Weights of a small transformer language model: width 160, MLP 320 GeGLU.
MLP neurons of a small language model. Each row is named by its layer, matrix (gate and up: input weights; down: output weights) and neuron, and shows model dimensions 0-159. Each number is 128 + 32 x the weight over its row's rms, rounded and kept within 0 to 255. Numbers have three digits each. A neuron's up and down rows have the sign that makes its largest values positive.
Before each neuron's rows, "fires on" lists the tokens most often at its 100 highest values on Wikipedia text that the model never trained on.

fires on: " mi", "m", "g", "s", "n", " km"
L9.gate261:148122150122114173155129110138125082173093152120104149127157130085156084054174139072121163131150155119151129190170050154106124110063146135112130162135144170100086156129140115087163086103111109099140162155112155158161081140168147145157126155087090075159108122200128145096169094207147103067135189118115122129079098147146148117151138119088154194154097113132100055135184175115129119134083137114126081189150168173077180134115160111114129083124149160139155116136072142165131168093118162
L9.up261:167144191138126146094167051145137121073141113101137174151110067098129103118096122091141147115099114077145145161153076120124116124157120199101160103197111117107158152054112130175135174121135103101094126125108125171109086147091074098148120191138156132128152148099073103119080105158179131119178146103100099063144155076140129142117135141102111167149117089138112156049169155129140135154100102140159098153099137120099147162056135200123116115142121097094141130103096114145214203087082131
L9.down261:157164139153124193183090131082135121141122144144141116165114146097115129123174082107163078090098095139186092153074132132081210129161097114068188161095148157156123161101096116063137163062110184126146131155117121069151111131099112108098160137114099160113170133106152116164164120140165087116147097148100155205091106126116127115122094150105119142144155129133132186097082128082148139132145124177141107178147125170155074066187067127148104128065059080116129130092129085106095093148111163

fires on: "im", "di", "re", "\n", "ch", "equ"
L8.gate19:117087130145093133161096110132095183132166089102228139155140130137121131222137210135139171121202127075136115131200141055172113121192116103138119070141147119094146172142158131110160113177122138115113121117101128156111130085159132138127152094164102159108102118198116109158180152150146126129091113113105116113129144103160123083141098107105122119150104152130103114218178197129109085177097127168148121173155123076130106132130094138180159101176123189165117090098156147103100134155088135
L8.up19:107128173117140167142156111113129098100146096096131134146118135046122148161113125108153100142152170176132136155118083156181142119084191088217077109147079147065134153144141142121136144155118116147124163090171133186170152161182125138144106120089101118098088101178151218119114136190130158203139083085084135122145109131119202130103147148111113141148119131108096172166122145137122126119188171118105043073116094161148094166123145116153179129149159174143119083117146141086147172127194134
L8.down19:167092113104129144098152165187083126140070156076116086172110154117080134013166104135130059127114148130156114103126137104192166124130073099174142150078120121150129106147118124187167143107154116157131078108125105128150144124098069134169141130143129090126051152124093141110134134161161117142098110142136163138161100207097115130151157149135138169104040160090142130162062126128138118105115118158140118173125157117193129101183118093115126125066112137073143161100116127085108042148118088

fires on: "t", "w", "ten", " Ka", "at", "k"
L8.gate214:165138118180173115092147088129128093084105090074133128096128163114115144093125133177157089105154133138105106099133164120144119149122119165103060112114078110130129088054122131111212224091112113201104210145122116080131138124126169136139170150125139102167160142129127164173156136110116166171126122124137120153153107110121170109062086126128213114106102110172168073116112150127157142151161064156087159133137154118147089094129114114118122095191149087124156076189078135113112183094114085
L8.up214:159130115171164204085143123171145128088142167126173159120121177116145129147109132174065095132107143110077130087099122138138127189120172187138087100145047129084084130067159110088135090071164108154117153138141170098157144085124108141150126161112172172121151109099129132197090134111127100137134089147153093141175114060095125117132094133156146141119126109146100122067117184093106119194149058164127129155165117152174168165140059103148124053183109100152156152135118085099097140166152127
L8.down214:112126087181125182154154180169141131179134171171175170059102071100155109117138117105105131107100143120130143126105055104118110087192134056151154156158112149145148100127173173175135161083105140160138118171138129082075105132105120077078107104118091088119087162108208115130153085136153143063168061171101122135126125165134082116162186134170141151122099216132073115125161162170135151155154143130159127131085125139147132147157094160109097137131136080107126095093117106138145092158139183

fires on: "al", "log", " German", "ist", "i", "d"
L11.gate153:112096124095101163126138108196152154164088125102110145140215187076165118151156103116097140132113157127133173117148148097115155148088139138165170127116194142177166181063130087109100107138130106159151084076091169081093156150099155110119176134134086149113122047139103186125125099129181142175159151080104188140142092132102114175141121119124117137125134115130111083158149144130120175197144126059113130106134135128061099079100097106144169146226127128132169168125062132102117108090136135
L11.up153:040124145144109114166152127122082138158161150046079096155180128093098083124130132156126164174174180119152174100136155174119099068091116121115097087122133199128156148138189070189125112160103096156149123155091137108101110132065118075089137120155088141119083102139107108095129130206087139115092178100160122176128120150166070163120135158160104119109099153181139103124194113135089142180113134127113128125142119135142111095148122153071169145117126127154109076134078151120097068117184172
L11.down153:147186135136129101103213098135095115126144123154128060162087116084109203181103120142103093120160115105122201142105133123083122138096154103147114155155112120161107105119135154176107157091157122143100052155169154124160165160168129173150115102166194082112121137159135130149094152126161168117129132122129115136113102104205126070163138197163135086128087145099114107041143146104180163151087094068134146095166118114124121164098116155209090113097070173138070108095170121121119122117125129

fires on: ",", " b", " gr", "f"
L8.gate46:147086076157154065092143068105146113139115109128167145134159138142143174110178147139116142095126058131148082170152141113130091140085111104108126158085127162151175145102207222080103078099113156166154125145142132138121114163173122112142087113112106108156153131124101148105114079154152127081087127139135113124107089192142067054087129166153079132157083204157169097133141124103165112128127135142130126108099124113152073119095124099064127076116089182155117207186115162133097144085146156
L8.up46:130124141139136113146168113058104070133052116144199110122107130101080106100131155157132162075185144188136115154115189100126157130095104077102104130090128113132127124063178136091160159073166135093183161095144132152110166153124148156170141170199133038131124141105118132147146095104194140149075123079139133151099163110168113149119082097154143122096081146109108135054137106110194088119129099125116058149081148141116185084152089118110139131151145152112123101152092153062122111112137152
L8.down46:115123123113125154114118165123095136082157103103088142180151144179078094101139154133089129117119098125159158175122161111131061122081188069096131129221132142145117164166131145123149088170105134139104127170119161124162097083122100110157136046111178084114119123120160115132216095090137145141116102187152142102134118123130153082152094075193124126094164183121158063117168137097157110136152189143091117124119100108139097092166139097120112061069184090159154149078171124162156146130070125

fires on: "mo", " at", "ch", "mon", " At", "mb"
L6.gate186:184119141171092195118100153107120135126165137137103166152135141101154154143147144100139156090115109143130116104137104122133195110141129093079189141142112154181166143143189110132125077131136081105096048066143133146105140166155088107152124127153078107214141120150139146079161141162136132143102113090105178118104132083124157108089161117145176173128122179133154147183186186109100135161165149131186100186129161106064145115076071158175102092105190113144160103166126164136055147148096106
L6.up186:168112101132163135063100185083121088144151123082145112151158087119094134102096096100115137117144137153118090157162163136166150150101191126090174127133137148093162146059143110135122091140084149088113096131123175118167097120165179142138132131072121096127104187130139102204092093123147159078140179213147169121132136169118096114130134143177125066085045179104151126142135147102147154192128153134123181103119175135084117100154088120118109060167105102134161165123103150083139101112063187
L6.down186:112181147119121143102130087140164178138206095159094131099123154123109120145115115128132165113108135152175183087105114143086073151092127116102115084101113157123133146172129148103123097178078115173179178112117175130157078120131160129123155127121158133151117080149139197126195137091165098182132070064132117134127131186094123143161168135044067131172160072123152085084132100169049136144131095096102120140141149144157134131141158148134091156125173179115121123109096114126111132094202039

fires on: " and", " but", "und", "hen", "u"
L2.gate130:116181109198128148089090144084138106161079209123119107117155153152162105113100152134123108051123098133163144137109128157121106127166179171113095147102105142051103114091124145107168113125127092151129097105135131114145108061137121149194099164139062166096111142105069087137094115100145119129071133136093113121155104117066112090139187156083160091111113135166171114117097111134098140113098082141100132111085130110109128146082218145168146098073125149162119162136064154069101113167205093
L2.up130:159117154177164150101077139055126059116137113116111149128122113108166168142099128139079138112109110143105086086155114132137119090180173153120087064094085169117155116165170143144140120141144160131136067166081064129134069166071140162093110118090098074143158119098138128163117165093094142112125123148089165121098166118122043149161124157115108166144109045136152133080115091091129124070140119148080144117113122142087092117053103107138146099148127146102129195135080161209082095147091120
L2.down130:129139114178126102165154188148102171098111111127145147213141095105104100077066114110118126142118135131136183169092142095095142132059099120081091129164126108173105210095122126105112131159098129156103162085136186125169135144117147093117097095101133181081169108178161116115136085179172130122155093094167114121123132189200143102140143148064109117180200155077130189129175146151145108182095084105148150094159145153130123094161065168140132164143157117103108131146105143100186140150140103

fires on: "ri", "mm", "n", "th", "h", "r"
L8.gate293:100161144112115127130142122121163053178104089113139141109094123183091123113175182134102135139083122116117128152130121127111138203141179111149140230114154139090123105163112138092095164207106153126131115130063071084135070171132138144085129185131125147105078123129151116134168101126125113171179148167116104142142115120075086120140124189092103116111101163136158126101117125096163093101164107115164143181130101116089098196154078152126127190120103191093162128095068162168177082156076125
L8.up293:154150102090172138080113094116072078135098053145147131144112123120136194110093106098099127129125158113158109152131122115179072089075167132104112114112114104155158164103119163144119145112090110071163146122043126102161071112120117094083140189155160181131096176086110099163130110148107184106129163160127169173087081117171125162079090105080192179119159059180115120120164126136091125160140095126092134152092083137177124149111186145091090130137149120082114137160159079125134184136147089
L8.down293:091118107101079141171145131164132134159123087004165111151128134126143107154142099083101175134112142106069200138157163105156125174225076154097155221108155129110134138110136131137140157177107124135099069078116110139112129189137078159123117082134113113132153107185130151104150129117157121149129145079158143128192097148150103120148117173138096122088109161125151106128127144100162084094121083171089185166131098086115089113139129114139131137053110144108101187156137174171155099111087118

fires on: "me", "al", "mar", "op", "ular", "mon"
L6.gate73:085127155102109110089115118102138187179145121127168130114137113126093168156107136064171179093134138168171149089083163187146089084163097079105122144130164164150164181146201134093140128141106127145066113086119104181082185088091054160138122097167147098120080116105062150130132154129170151069145120088124159180079168093114121139127147162103207098156085152152156121160129104153116101125110118126132125136141163142148086092103134185119144105144132111127106141108137094150157168060135211
L6.up73:117130090113167145128110111103156126153132145134198138093101137147125146082078165143105158092102163140203131082084169157130150138117099125101101148096110089155178122060145129080120118070058083066094133077203148176074130081105082116084075103170058057124064140142121085111145122149133096126126098158141112165135161114144114121080103138121208120172116153154110117153152128177160104157103145122139094143140127176115109102145156105081131146123115142095144127174149083128157109072191128
L6.down73:183085147109162140133106156169138151180164146159121088143145152077138082161165090163163109131112090134129096174115178133142124128169084172141067142121177122099122123183114088173126141147179186099119097214107177038088177112150111128169135102082128164144134082106147123078075113090152136107118116083129161116162116122099137149145119135096157176132106158124115083142169140103113169149106173126162144073135136180092218150115162165115086183126108139154147137049112138123087137123125152

fires on: "-", "_", "_{", "=", "hy"
L6.gate270:119170110131119074165165129126151084099118195121102161172084107150100143151098085080162179132152098108190123088132135115098149093113151130116127151081084149145149133150106133101150165087071111094113158110127119165153136142090157118125154176119132151136152088133084118136149155180127221102146128172094124156110157092091156138169194111057087128122143132129134174129058122131117185109155110085177122147143137158147119076108125151129148127157090115164116146148070059199126088111231175
L6.up270:121138172164132125120158113127221106162124152114154118205160083138181146132132079139052109056097067139117163152108093136104133134143093167144128163155093143162122111194157094139151104160148196112142107140130113118081165188145087174111108165107138152071117124072139138113165081153142142105080145088119152118126142121120134146118157129186133101144176174160057085113099113086131091208102094131158176151122116169159101097157072061150157092127132162124144159143077136132139111146159159
L6.down270:149136108132138133144086076110106104112165076136073163088181109117067144138108124171161138169153055129167072047159181154197158159093147137123078093110082132106114110125138134073169140101130138104123128085150068145154128111113162103122082104162122152189128144118076134118136153121096161121131128068081085090148085110144112190094069088130098113142126142105165111150138131169125134112083126129197168136118110116098139102142145108154044205096136125144075152154128178165158083142157120

fires on: " (", "le", "m", "re", "lu"
L8.gate154:177142093145150157149127104167120145158102076059083113125174119117089121149066046128121139162178130157129134122172133166148108104073090180124135125111138131093111146125186116107119177122067103113143201083163120133137130098159172064122187136149130092143174131171125124098162132079119148144175085131062198133129114148113091116096131157159083130119106161134123081075075179080136080112146111108142155097205059079129099099137146163132112134104133167136110144105161137119126061129094115
L8.up154:153152093175126119149142090111086098084155135164119109140146127167080152078123086120083166095129086084100133127144152126155077142114191151091115113129093096112152141120197136109132150131159096098191166095069073113171177142136137126138174150112109134155132116099040149157187100116138149103088147105109164139192153117121127081162143129103166127106157059166152081138189179122107151148122134124074141121181147112157201146163155176081112129083140199135170112191182112112159108122130137
L8.down154:133049121131077187171148114122158126118118077147119138068179138072098140168105155150162086145117157116162132129145102084127164110079112121105089121134103136148165133178169132177154114044128066103145153130107108122088092082103072147134134105113119185178109145105078120077180114102155164140113075146075098115155130158147185164058100122139099096114127141152165091176103080142133141099131163073092092187180175138075147140113120110165085193145099152135102159123094153105138146110111133

fires on: "e", "y", "ice", "te", "th"
L6.gate198:157102083155162174222085057149128156163095108138186146146151128119129098097117159178155098149166155089117145146161089141123092106129100131129166105059190137093132099076139159089176111110167159135098133072116116119143135161157118097098132129178141102062084142108081138137144103077144099144165162113170121117121145117167135138078066136128108119179139161092186141139131139121139152184130081124092063092124086140179143146108139134105128105091188206090129102094160109188162111093126157
L6.up198:181136025122182141157170084087121107150153147146112070076176074064164114090148148154127134124095125161142150144094137122158119106137072118131116144117130149174140114117151163166108122083139176138097087104113117101112203136106127131117104092125145129118140060128072103150117082173063134170144103095151091099069165088157126101141129108108125128147109136076092155114131142199164168156154096099110142129067167145151145082089139162167126147158086148128108090157186163193150091120092180
L6.down198:163142126116146126094091143178113057092168147131151204118111118158123167133152094077117152093151148136108137159202122108139114163108091129142117149141117124137072156123140150086122147117063146144147158132155145168123086134157159161132117047140142122170120136140123138064144157070156095137091159084126165096105142205128107084143133079169093117133206117109146091225118140045135148130108095164155136120136166129118145100186115081077082046109114174144150117142122096135149088134158082

fires on: " "
L9.gate161:195195143129167100150072170130087110071131121159153119163135127201166095110099086153076168136188143115131124183062114150154146145118143097121112118166113133162132142128048089135124084117125140133144127081135090085137127144153165181105141168133132119111161067164142146063113145128136150141104112131186204116150112159114129141160205143104064126179126106143129084168117120133150116139105144115199088133125159139123125126115166102101150092106176102152149097221101130132155209096144141
L9.up161:079116151111141161157170084164152110168129136126102127112143113144114125122115192121102082055195111088123082064182185128094185088143076127110189124107148141136104118135078134119115175125152156118169108098156147129120126118159109160041155134139138132169090102116107101131126085155116153151099154130137247126140133077152146082086142137158109144144133092112114138175116128079129175046118165123144141121138141079117099172131096104141118158114086114085168146066154213087149129155128115
L9.down161:150119123196142123129164148093170108095152119093117131195117123117083115098151091111128164167084162113099120150189141154084127140171168112103137088120143163177208134111111117169147145156127117141144113110188180169146143145126121108143123129118171120083180169094159169108154144131129069148115162071083069134140074079054133171104143127141100103160133101081089063067085160102156147130081182152102094103110140110157128154150127107111174138173085126146120169139112111171128224114136077

fires on: "t", "ar", "at", "et", "r"
L8.gate179:121083085109078125137170097131076123131184172100151125156175159122153131086144136157113178122131135144132109153102176179143109168154084082076070149107091123111100093151170153131093147145093134136179107119178138112098135166116143156069102145186094162085183130122109104136131131165152133131133079173161111122114155140075155074131126081155181110145091196198160088147106128185123162187132146066106137089139138144103156140170058116174120080130191134097167124108106129109171128057111130
L8.up179:104116133157171217067142133136144126166199110158144146080120113104119161138087157162089152124169102099119153068111213101142122111126130100099111138134107157146131173094127144110086156131088159150091170088105112108155146103063101165141126090133183067168131129137144039124085137075108153113129147089108083151164097080108123157079146161098152151133153088094116113090112112063115138127125095140161076185133078116112180142093113132162108118159166169204083084090133115103116151132160148
L8.down179:153146141120169167105162133109082125139148159088141083174084168106108133119137086100142230144171109095174206125131075099117099131136082086129109118128153158173129190156125118204102175087197146125055156154108130124104101095153096165112119112120143144117065190116157151140146122188154080158179127155132118113134117149134137183194105145141117146108148084099133176130162081133130114098095113173130076150112184207170153171159107130144154113121115125101109132155102164166138135136175123

fires on: "b", "or", "k", "r", "v", "n"
L7.gate231:081090103141147156131175118156184159148181117102132198165102089134112128108175125149152147111080125157182159143115094168156130151171106151144150102144151139038146111145078114123147153124107165121171181158145131089093117105150144137142105160174158113147138099129141120121184209187146145119056157167118127153163052057133139166178085144126051112131128134105066091130128137200123109128135153127080194116132161175110150125093121102120147107136105175126148111102110175092159090177154147
L7.up231:107178146134105132096179160094165147141083107132152142137144163136134186119152114090101159111151061102174068110150061098122088141114094139141092168135109196130178166154140089164099140112086099061118146138106126070144106123095112050128113119148197117105167088100160162096120174101136125131079161117136142113110135104182110138129055106071197121126175097155172069157171170170157146095146098101109118131104078099149146106128106146102115117080203111092099095159103108110151107118140085
L7.down231:147125106111115100132056071138131189084097073055075144121121084168086080147168102128119125173125154114127073158128111123135081163146176123085172143134204200134053139139077111140152155102146113106146142121044086121160081128169165133170097124138142062148114139122139120131181137156132117157096130192156117087114091136145126122137101118143081128128142132175100135136119107152104099098119164067082187074100155118105159094160104082186130147110101091101138155135083141137156154153102167

fires on: " C", " c", " F", " b", "c"
L11.gate93:160129045137111163107148133102171116068140097107121157077169121118148112137090183102100167128196150146099148116163148116073096105150133109170177181104111168139164152116128118120122125192099180128141097181174112078115110167129144190177172135121088160196127113119121104126128109102099066149130169123124097192108106126153146095151112075089130073128109131128116095214148135134153133184141112104075110140133175113097128146070116165095121062098076124111160087200138108118121180134134133
L11.up93:165096088151131106119103127033128077114132153113123100103072127135146112100102162174104098103105171162060206095123187105127134140131136121106163207103108125111130127137130110090151147117116138138119132159149098134114159168139112136104139165147159157138091133105132131181079126113122084063105111116131121119073158139131213076177148147170108126082148124105109111115165135132114151085108148144071089137117185089134136149117120180051160124155112184060153143179150095112109177026091130
L11.down93:104147092066154210132131151129136172143125111199117163074125122137200153084044149125083143122126156120130175146122137135084136122184133114167076148177168139111147139125114125132099117100116097116142151136173184161097146126175137151178140090079136139112129149140119095092090102128099178110164111129121176042126135199096094164138115189140129166126082146109095122107194089106114136115050131157129091122140120139133108141124090162044101118115124142113166138090074112171180110106118185

fires on: " ", " po", "com", "re", "ib", " Hu"
L11.gate281:132197078111138133139064156165163150110080069148128106115073140161125124113137136172103154119092110139129114115179139105162148103097113201094138101192150133131135184141141130103120166161097170140119127135139125112161152174157090105142122164187077114098161096177060151151154040121110129117067174130122141094133145131142152119125105073087195159132188103143095127111104070114138175138116085109159125096097107125148133160123152128100081163184127153168147124163111094139104185099133020
L11.up281:115086134137119139142098185117209118163122129092091145139120075127159081124111162153142131213160127112109040158169172116127066146151112134128169137061191170116146129187159086122074136119122146136073148130127161188129120051084196117129115186113097143135113086147127135100133138081106100142120170149134133112136169124110156178152153178140114093176092051130125107139165180117145140130120150100122169092153114077132092134157120125087153161170152171143110137166184137093171147135159092
L11.down281:106131127101193116120108124130091067179162090134162069125197113067123168112193109146130145101057181089070144120120084113109134119092102179166129109113110083134154099101128133143142133138130140166143127072159158110168119117125133092124095048155116143153123202100124110112125169150177171121165132111131093158206115115109074136135142184117145138121151114126156106135081191114152127167085146125126091114093113113163184191099161151089117062137148077174088143093164113119096189108111106

fires on: "le", "ch", "re", "q", "qua", "ce"
L9.gate247:116084123123120195183126132154092123102072207086144157128079035149117155139136180086106103103111154124197124115135113116190105099141148105121090171103069087130130169138125130116166083121075154124114151095119130121078106125144097144171188125119153126108157191129132095123128177126130124093113073151134152123144143101121144114080102152079180204110134095130124099137089133140124087233166123139176152102108085072153155165120119151214090134102106151098129103128176113149144143137135153
L9.up247:070199116148180134114115131124109088077087137106101100113130171106159144158074115130135084170107154142144135121147143122161111099157155094108074110092152134089089106148137169150169080102127157142110098115105151136108110114081117094162187116152112159125155144183128146081101166179143147129069161125132140148139113197174160061147184117178084145133139130165151127132101182140122150141235114196147122182108137079175114146178150151081124102048130130116135064139152116127161167090166127
L9.down247:170114131141088163168122086142100124153127159106144164130130136203136079122214122070147126076104108074130138076131107090128172119152102099182064191116107169162117098090126120145101122157148159130133088132113093124134141145130143131132157144102079113127128074155090122119149099106170116171103138113137119114103119064150132157096126117168158186143088058158096154114043104107141126156107129106138229085149154118099141130160118136140123102124052123145106135245174112165164156131138136

fires on: " P", " F", " W", " C", " B", " A"
L11.gate102:147068155075172143106174071151146180072124090178093146101054172131110153159109176125137090115150088141125160163140123090129121073104179170111104128097088137068103094132099121150110089131158133123144184176119142144122155146128139157182101132092111127168116139062083126113060092123129139111151150147107162168129141167138146090148143086101136170097129128137055107170058082145177115151075170079112097178125151089145110142148107121161079092111151111123153144098120123199108106088124192
L11.up102:113124137137112126122138134063096154176183089084138144094120112078152077106138159086115152117132100175087132139109146091135156084082187098139137133095126068105118156160134135133118103185120146080120185103143120176153151133110096183146176140135154105135152077061123095175143147133111089174074145153117167088115152188055175103108111101146136064105094114094137139139102142148091061064048118098118123144134086084057130140121146113157130115156109108033130109169120111156089117155118113
L11.down102:118117163116123111131090111119107141152150130071097112145137175107147141124132104098122104164134119103149140130171103175146089115195106128096147113169159183119095158101150132081142098132057025198134140143137132132148165140176185118166133094129153170155095167157136090138123144112166114151158062129155119167081189066180139175105092196129109104123160165191118115176124073129095162146050135170091141091108096068145124138113108155105121072095111145154100137151141113102178128102061135

fires on: "duc", "rect", "ver", "ite", "it"
L6.gate229:209136147180085134116144082102095094172092173066126141139136083175094143126068094137137121098143108111122142101102121123143168120104120131130113110109156098094198037063140136165128113177118088175168155108132138182132115134153145145129154126124137182090124126188155125181090130134117121137095128128095142105141142053110117131073149126142163124172165126128101132148127068141116141197102100158099123169110140141114137187117174150113073119144166117235066145161182155153098115130160083
L6.up229:134165144125150109154091117175094162108163095127141194133177103114123172134112069109121163136080128155125122119099118074104110154118110101098149131114102141134155106152106045188184135162153154067149143040162138117091105167136189112143140131107128134165157145142165070105147114145081137118101126194102147166071131148123141105147127140088095090162181114156174149195171124152136130111101130128110184146186086097077097156089108191129111106131189118130062156079102108116107083073127088
L6.down229:153103135128131208137107142150159089103137143116142080088147128132189139169138126131089147144137141127145163141151214180126090105139166122136138164135154136140143185168100166107104112121136160147107089183101141116127169134126115113120159072106148174161112051144086234125147128137124082063145076110086145129115139111155104137133119149173151157071116071167107122155130055095166179074164168141122093098092116161116112144147159127124165178085132133134198064145128173099154183107152087

fires on: " He", "t", "s", " Year", " She"
L9.gate21:088086077157113127142143170148103144115156130133119133150171138110111102094097128157135126178133147126113107178148145090084177139158105141101107138114102101096136126177133129127115162062075079181074188165150183081060119120133157171137152171089139095109102045164068134135109136171131130126178159116114171124070167118118136145138131126146123097132141171190109117073126149145168104143158164159140031169150163058136103090110144128084106144174104106091083083101100105176198129140136128
L9.up21:097169131135083165198102115144158196138144159120077156172104145054079114110099118157106158135144109177131094140138141101098131154144126143097148199109145095191120135162136083090113121162071115155084159114141160077119125099131131170136144155129206082125129063108131185160139167105122113151117107180138126112107131119127130067140114224120111087129177086156162110114115111132122053132151156166135151126128043157133126120127134115156085152169092095070143192147142161129166179161155145
L9.down21:102155144153139182190135125155115176149091092178115112162078065097150144120128104144129137143144166100168146155130152109103100093074175137105161031154097138142155179096138123147109153161158124121106102109097119079163127143117158098130069123129088110200144144106174099177124111089157078142143087141115133156180138125169107150085140107133087131056115073134088125131105135159145133095071161176135178148150076145135196105130148164104106147138066147195069115189101149146179161104146125

fires on: "s", "en", "us", ")", "on", "uck"
L4.gate183:115121171134083125111112158131090107099167126131098106109152144073141171116111134199115132118183107076162116138086119165221065161153170135197102173106125135141156094092116125107132122116123147046071105147145123128129109066137151170087114164083169167103129142105099104118132085147163131087151155092108107138135105127105161153094110216132139148103159143118142143042123142142081130075106095123194133119136074126065174099140123144190135085112135133094140085096130164096132175128172077
L4.up183:098134155140087149137130081186137161131058138165059140138104175135128110101061070137217135101123139110186125064102117151184151122096158163163172096074163150157097137186143124136144137109187107093101167131143140100092086090131154153154082179136154125104124158157107070179105161084104149130126155165152110104108095164129149167122182184107110165142134128144125140070108161155128129120096093143116123104065120130084135117091212083141158131109146172131107173125123149137049138127121144
L4.down183:136138104089157064132166117080137124101148113113142118154161125092121147178077162172100184131093137152056126138181104109132145106124137124093036113108156152147081104085093168110112183163104125150140096075156123158107102165119097152191186076140106093159153115128181122121162150160075081113160107111133179113156147102156105128105044097185108136086066177119101103103125104109137138146135102135160118136151205068124119126136088150130085161119098170111113176100087137093161084098092151

fires on: "ist", "und", "all", "i", " second", "ttle"
L4.gate256:118134124101143080174138148110100122091134115060137116132096153133096113089066072181086150098117143163138140124094207158128132101100150064174092134128219157155113139101136087187078084164069032101134104150102117120152169142105143118087146139132130180143097127151083136121143099124146096172141175083097134124114184184128105152082135148115140148155098134137130111160113113125089127121131067165095119102193104171102114106135097127083161190103149129079174131128157122156136102207136157
L4.up256:114210133124116095155166169107118095143130137147123144117134157145113102057128094135129101144115154178170109111101135122101101137129175097128119210094185180088130113062158122140098099172066130165122089123100106086137188166120144085127133099135099143164119145086090154129113165080145136153096186078109147155163128156176085129115114192117119120078129143073171121116195082137146136142122093157124151108157143152145063098193098169092085188075169112106135200110119095136090144154152095
L4.down256:098137129122148095149121119199113127106100117119022107099154130132077118193118114079027107097095116102117137146169159129153124163167106113069088068138091193082140160161137136129171100124107172141156141130114072130179118135113136103119080116089132096136124132160073165125188164166169137108162142159162117163144085101128176103125103058131148115122176084082162141140204119106074155141124151112098124153111121151128127149137129132164141157191160130160098088148153126084085143115185092

fires on: "–1", "m", " km", " m", "amp"
L7.gate62:100117123124179094081123129147111189078107143119115132144085113096052097102104183090128140111151170148155072140162032145160088155105138160197153117141111169086094128159082116168125164106081140149154137162108130093160130142147133097122169090146102098123162113139159139138133173156124179067139125117163093116176140092178126146150120060147112090115101086116161132148207167199169148148116113122111118146095118181140143125100194140120137133106133117116118186114076184200156128065136131
L7.up62:110154166112148127122101118166154066137157115112124148180118135123133150170112100068165065150134109108114047127113147168161094166145144161193166121140058145067154090095104076159133146169125113058088176123114157132097136078182133145136159139168086191083146177115137112222114139146108130151141134104135120099172144153138093120133112128175093101084145085119156126098155143128124078170139189103130183096146115168125126203092180142127066081119099124135139106119093174133106080119142121
L7.down62:134147101161171169145177055128159089137101160140129154114103096098146171142117122144108106138172167092138092126115086104095092113151211103106161118120130092180170198113157079139114157118147140097127136113162151107140070083084128133170119092149147172133125129075078121149101164143128109172155112164168181110114175102029107125088096173118115126074185122113159133106142150131155147145159096156105189115125087167096093121105097155157179118086106109102071110206090153168163099163150140

fires on: " \"", "ce", " title", "le", "son", "er"
L4.gate299:077094122109138141102142132180120145130168167173143097149170124125130147094049053087179139148102084134100074109133144180179113118182168117115128134098161091206121121172115153131109108072132153177141138175031075169102087113118144195096135154113174107160154166119111117178057210123124122132110118164124146132155135147126202140126160191157111101105104113114119073117154123123111149116129089161104164087127097150080091155155100136127104151122147160109143099131118170116172103088133131
L4.up299:063106120117162118125119163098085142048154095129126093106172083130135109123151089104140087129152102083164145133157116157154108088083171107118155155092154145118118155130077101125153102148107114130133113129126107110146159008109167109147069172093174136095156162111091071077074182073187129135136137187197113126092114118112190187151129148142123199146088127123109100148130120140131135113082087174123147091104100089113068135102145158083137143111178157153114097147115137057119131140112091
L4.down299:153170131159127081111072113183105134174106184134173156161122152157115151123102165138114119102099132180114087098166128097135138178123099128112126149085141130118099084149122160095121125146195136155159187119168107168137132170132065102133147108149120114107129122144150191128165083120140090139099145126064130135090115085121088048101074140137178098141132088092155111114130119112172093106151143077104164152178100167180154138087060073106087064184057113106163177164086101108159107172152150

fires on: "d", " high", " (", "ig", "port", "″"
L11.gate127:064101150167131131126127130107147146147094162082080135104150168131075102141086119150083091130128157102179197136141118098116093154116100154142156151129138098119141151131129097103077148151174060128147139138133144107123075113188146224159155135105134158102120147137109087090123126142134115106141068169143154135118163102165158182111104119080120095151038148119017102156193102158173114171096142141071148200099119151121172138146099110122077176166163105093181138131108119148133122111138171
L11.up127:127143125141143187181093109119108157106149128153064113098121168118128220166149143155152135106072075105122175143086155180104157123157099146212187116142116140127167109148155171101161102123155120152168111122122131148118127119157110097170061049095105081068139124076072172128134055154115092111183140140157181153158152137112150124102157150125147159068136114145110168149129108116109135158153190118161144161132143101135128147138122063161115093178096196083136142156170130164182096136130134
L11.down127:153143091079180066156121103142143142136116136109069144177096176136144138082139139103160158139192187086111089140112019137128085133121144194163118162121136153119168117132176065152080080096126084142114127119149136094123139130110146125118146219103108143116115091133150070106109157155082137101120111181123183067150127127147116182140081152165141097138109151153170096100113083102078069132203152117109099155124136074131111199132104111144156091097129124126169125074110105140168138143123140